{"n_head": 3, "n_kv_head": 3, "norm": "layernorm", "qk_norm": false, "tie_embeddings": false, "parallel_block": true, "lr": 0.0128, "lr_mult_o": 0.808, "beta1": 0.93, "seq_len": 384}
MLP neurons of a small language model. Each row is named by its layer, matrix (up: input weights) and neuron, and shows model dimensions 0-127. Each number is 128 + 24 x the weight over its row's rms, rounded and kept within 0 to 255. Numbers have three digits each.
A block is one neuron, or neurons of one layer that tend to fire together. Before each block is what it responds to, as a language model described it from the Wikipedia text at the highest values.

The final period of U.S. after place names, in highway names or in legal citations, plus periods ending St. and Jr.; also "born" in biographies.
L2.up50:110144120112134095098099107173086159171179113166136136154122118132133141123111152130114112145113134109110068096129123107149097089099061129117100126101147142118116153116137149101101137124107112121153140104107129163086133155143136170122106139139145108130124136133141126078123149136114143149126172153117135148141106153107130123143124073146125156097107127121135144172127132152134096120112
L2.up188:121107141113152175133093144137104107119130163109126149153078101076155133110137129083119168159104098152116114124129072087132142073103089142112159104127107133130154080140141105136079138128130112135130151146135101125114138139135136126138139129089128146123110108170139124102094166121140123137158117098115128124100102134139150104131108134120146094110148114110148179161160148167124147106103
L2.up1190:127123121094113165107144091148130138173102164099124141121153165111127126123113075128144142111165085126168054126112140095136135095123146125109082103112104094139149165130110123082126187164096142141099146133162110121118145123138144145133121182069159134108179112132128126122112151121117160139151141093195116164122184134127153161104139118081134172136143136136154110151150091140118080133117
L2.up1468:110153134119181143155092132125111104117163133145131146144109150160103118109142126137105164132095087108100096136122116117107121085083115141099127114154117134094104110125129113132105129106055116117098152104083137154120096147122117122140133132134141168157138106133148137075148146138162135127123120105145173141092122150140153157125125141144151120134140120151105115181138138161139097104121

The period directly after a number, mostly decimal points in table figures such as vote shares (1.3, 5.60%, 9.24), and also item-number periods (1., Order 7.).
L2.up568:128127129110106134154166104153145113082127097137125122199115133088125091148114142152103128134179100137102131126142078152133130114084121109136096125110128151139119083149161134123136108093155090089140155153181114145098127133124163143141148120129067167112149127118117106168108115121141116105072131112160141109123095117140180107126126144115135133120092159085118146141112149135121119082158
L2.up578:142148096120143135129111145141106082114104113136077127171144113102071134146086137076124145071122123175094147109109097102115181121113110114153113137095093135153128134104143131120122151149115121128133134122163123114155155106137101132145130106109094162099141154140175114171089095149094149096156125105095111150121093125120144096142072100103122141115161099157114108081123119115145118079156
L2.up672:134153109141163103123099125138107157131165150142134107165125107123142122104122160102131110093093127166118147151148144143126078148141114045144098109108113088142107130078182121111103115147135153097133097127128095110128110183165086120174131117131154132132148149122117111151119139131120121130128119095130144140146109129129111146121141109091096075116088142113117124107112152169104129098138
L2.up1297:140128134131145121154160157130140114108169115123157142152098124126147104098169150095175117102124128149119139135108140112164119111139115097111146092109098137176131133092161108132083114163145155063099133160103133118140137148164080145150134146117146130124122122144112159089172121152100154149117127129127139159125106105112123077108142112111158134148105136168152138047105155107109123108114

Punctuation or word continuation right after a lone capital letter, mostly in abbreviations like D.C., A&M, F.C. and table headers like W | D, plus name pieces like Z-ür, M-ö.
L5.up459:201114145085140144150108132119143127142100161148143144119164117125138102122108120125147111119133118097136123121144078096084141169104156156112138130115125094115098093152160135106153090120135129160105173120161137133125120108129132116156171117176115129123122121116113118192173167146107108135051080132146135065141101135143148127138101132115092115140091141123147145104145126151112053174115
L5.up601:147156132116109151167107147123129159113120111065171124133147141112151144129110105114141132111089092134123113153180095118153090128133138114128109114119135117179118135119087130130148125104116148126114084124142097160147140089122156099150106111117122162098130146115093116141126123142195156145083110106151079109114137129132134146082143125119160164111141164128131098136147124099124086087112

Commas closing an opening date phrase in biographies and histories, as in "In June 2023," or "On March 23,"; occasionally list or clause commas.
L2.up815:113146098123158137153159124170113163124140145126123147154114127117141105120090113123160175133124105113133122103133121162134140165127146149168170100114093126129124177135120158132147110131106104141140111144132143108148122107089102098147119118113138130122094218118132141140144149080070114121128144133127158136138148111119126149172099142166098150109135173086097150146072151140076135102137
L2.up1014:155134151128138140135076150182105118112139120126104109122164151111117129153134186099121132158150124116170146125128151150120093112119114170154120088104128147104144141131127135101101113146127117115169125129124113208147152116128159129048125113118155147133120149159107132114129103099142141123131143148157112102093142128159134129144139110127144092171083120125136157150137140106146108104148
L2.up1459:173172178143130114151100175142110142139133112130138101118140113103077103126100124110169133140133107129153105150124088121129124110160114114134129099121082157098110128127115102122125097131114130089156135144111137141131142124136153129092152100136162136122148102133125144137112172096099132115129084089101143089119100095125125135143143099109135100160122124117127154139077107159121072130133
L2.up1478:142154132121151153123098129144115111122168131103118097127123109078144132133139161096117092125158105137123143102092096131101141135155139121150108098129140148105117121137128164129148146124102163165133056146141132132126102074144167132106081164149127118164155116163140152149138118098135175116102084103126122115139138156132124106156106147092107103116106123122129180122076128112147120149062

Tokens in the middle of set phrases and table rows, such as the "." in D.C./U.S., "of" in Bachelor of Arts, "or" in "65 or over", and "|" cells.
L4.up43:138108132106154102078070155164131098145121093088133134190108163127158173146121113083129133163120097174144157168141126112105123082108117151158138091099119135114133115158119129123069147148131130101137116176146150077103119100157126157111113131123118104131123156128133134135140147130134119135119146130188159097139131143122116105158159126089089119132125101181160120191148115150091130097143
L4.up202:137130137114128143103031125142100114111120106105124118129129155110119154074119141138110134145115117143143142145137063099126111104143162129143143135123094107155128103129099110119121163074105158106156181127147145141145107122119113132121116152135130118091138101135118127101133117100118117125079135146089110132148126138130070143122166157140137128125103083148130107181139107157100103109123
L4.up356:108086160131149110116106099151165088152168103127115081169122162111129154121128132134124127112160111136148112130140136109133193141113161139172121146124126149135130177122174115119135154162138120074120164176127150120112137119097148070125105083137136119132155145150121123144133133133134160115128161130119127153069133140092136144151146127123129112116119084126132118180113140131094144115122
L4.up388:132145084123100118111075164169106160134122172079147099104137107131207147142143144122184141160119114133098087117149109096157140178131134117126167127123133146146106181136138097133103103127118134130117123148109143101138120068158155120128136121115112132139109138100148109159149129122111133146118129125086143109149140119128107110124116128121152088151148085106120081114131165156093116087121
L4.up489:145157127081112171108127137135107073140116103090161103148181134147153137144127128134115116126133115136125124151113107110111152129114141137136167071104092120149103128114130133093161104134099121148160174115176103197110150159137088124118139106129133124153108110117135138185139139127135135126148091118130104152062177093085124143068153152140156108115144142104156152142130138102117120116133
L4.up944:154105145130149111143140138099122146104110145106146126102121119144094146130132156159139131133141082147127161157139073135117157103105130157118110122161086130134107105095129167054114129078123142106123098193126125116095168131116131152144129122119145125151153120085100165105167139111139169143094114155146127108161155127131081146137141122118123100153128146088155135132137124097106152083170
L4.up1034:145115109114137129169096102131128159101138149167145131132116158144157162131124176160108105145132147119106142129093099129148130119098173181131104090134136138132149150141105107090115123134135095105105168143158141153126124160149147202113140145115157134119145137142111092138118158133151131139124122097140168115099126112104156139126081139110199165113142131064137143150110125108129114117162
L4.up1465:136118128129137102164118058126131110124125126085151061132108117133116174136132122116121122127149115119122145158109108107134133109117144095152138113135163120150126127110091098119172108146125189142130116067164096116138082110168125104106112132122084131113138112105160166131132139122128101115111129140187145147101115133111110120119131161167139146106112124120127122180112131140138106115153

Words or commas that begin a new subordinate or introductory clause, e.g. that after announced or wrote, when, with, while, and sentence-initial According or However.
L5.up346:130132088110117115127072132088150123148122187105139118110141098125117094099139139115150143113122175149095108108128110147113113119107133122116123099097066170137182100082164126116121075111141126093130123168181129123139096131110163175162112095146126108117140129129115126110142088129116136098140154152123140108079126162156098155131069096104109149126156146144118083106116174140110127125127
L5.up1317:126103152138122116135152093109143157147116107159136123112177092099142199120150129082116163138158107166121126138120072136181124102147099147140149162136136180132162155129078149084130160134143139134100165150132173113120139092122135122182113187145105094152196146098120166155142114126113109111133086125161158092147129098140137147071107112125095125106129117107116087170077138112153158127105

Role or title nouns, often the final word piece, just before a named person or entity, e.g. Major-General, announcer, philosopher, and occasional appositive commas.
L5.up290:145171165154108123111117121105106130155116126098144078109138135182135114098123156093148122107149137155125115126148138109161131165136153150111139104117103086143109107142132162104134093155098066163124145138087077096142146191124109104112120136155133139162134126118131125146131093072131114146110140101158120089138125104120147135129124109162109122125129111157057115127118141094136154147107
L5.up632:145137136136134106153120186161145105120159146074093077100148102195139129130121192132127159108136179116106116093133110110154125152137124125083116090126132145167117114125180131119164082147087109132145138093124065118108159188121095122106099075167105137139106080152129170106139128122150108104106118096126149103117112127107153175127148144125098131083151100137080112153145160147152141187128

Commas ending a sentence-opening adverbial or time phrase before the main clause, as in "In 2024,", "Three days later,", "For every 100 females,"; occasionally "when" or "which".
L4.up206:120123115150114126105112109103106126118138099150154110152239094113102124119160141084151162133129150154127160117131084098166147136117131122099079084111070134093094132152099080092163144116126133175139126119114131147166097147130120139154103158120094109116114147117135122107167106114115146132125141132126132122114138127151152104111151120074127142121125095077131107106129086096141149140125
L4.up321:150071129161124104172080133110108135145166150091106131141170124133134095118159161122184131164126133154124101147109123112128144131111138133108124095077097149082121092087169104104141129137130144124123157106115118149161129139136128153169134124111128109148111135122109158137165118147148176127127134127108178139098147150129106129075085122076140146082130143118135130130124154124149133135108
L4.up350:091090089183116150136098132142159127068139100120145080134129133143114124136121134087170189116135125140095108117141115082168169090137113146124097109099115134067141133114126134139140153121163153154170098102113119111163156189156161076193119179141092117133131097160115133126119120129122153079164117125084129143134165092162129131116130136067125127124147115108128114152117134126100147096138
L4.up886:089107097128090103182055164151132136114166103085097146135159116130160105100156085141134152113115158127111125127143096142107092118104127124169054129089097168111125092126116123095132146137180157097157158112120170136125111090129135168142072140132113108104134104107135139126171131146116150137140088100138151123118164107120121157101129124153131102095130086086103137151098133148096139132119
L4.up991:132105115155131099111128086129129158172072154112121076152113120112071070116151141147140119136127133124070143104110142097168130120136118154110148114128132133105099110162138044123142121142192109139136160133140143115146125126137121123153156126146136104113145091126125154140098156121126101126128115066107115094090130145123097124157105107125124110121148105126164112086148125147167154179150
L4.up1373:144099120181126131135076136154152122079149143089134128098146130131105112119161122128154158159173117155158124127155095067141108126076123141104081134089120135060140087150164145112115153132166129156113113123134127122153149097153168201138108132119101146165134106121142121094146133137121159127126102110181144126113176137145148139092123138142131109113147115125131119144103115118097156125138
L4.up1428:123120115185123105138106124127111092153147162171179125085167119138124145144131150068171125134123149105142135106173108109110149122158160122165114124116081120087106132141140106104106115102131146125141139142117116129118128154116095111160108113114102129129139164117141123119185048110104199104112147143114125140134157093124136139106146115114118124167159120077127065122135109086142138089090
L4.up1432:112121087148165143159123119093133153124158122126127115169171151123095140103141144090149161117101142148084101099120119076170126108121114135100103127121118134105129151108122122119148101140148144108166164121102141143161148159090112095128116177092103124092155165133122138144164113115134138109098124121136132106092170102128100112103124119070141150119147133113138113117151105080143135144135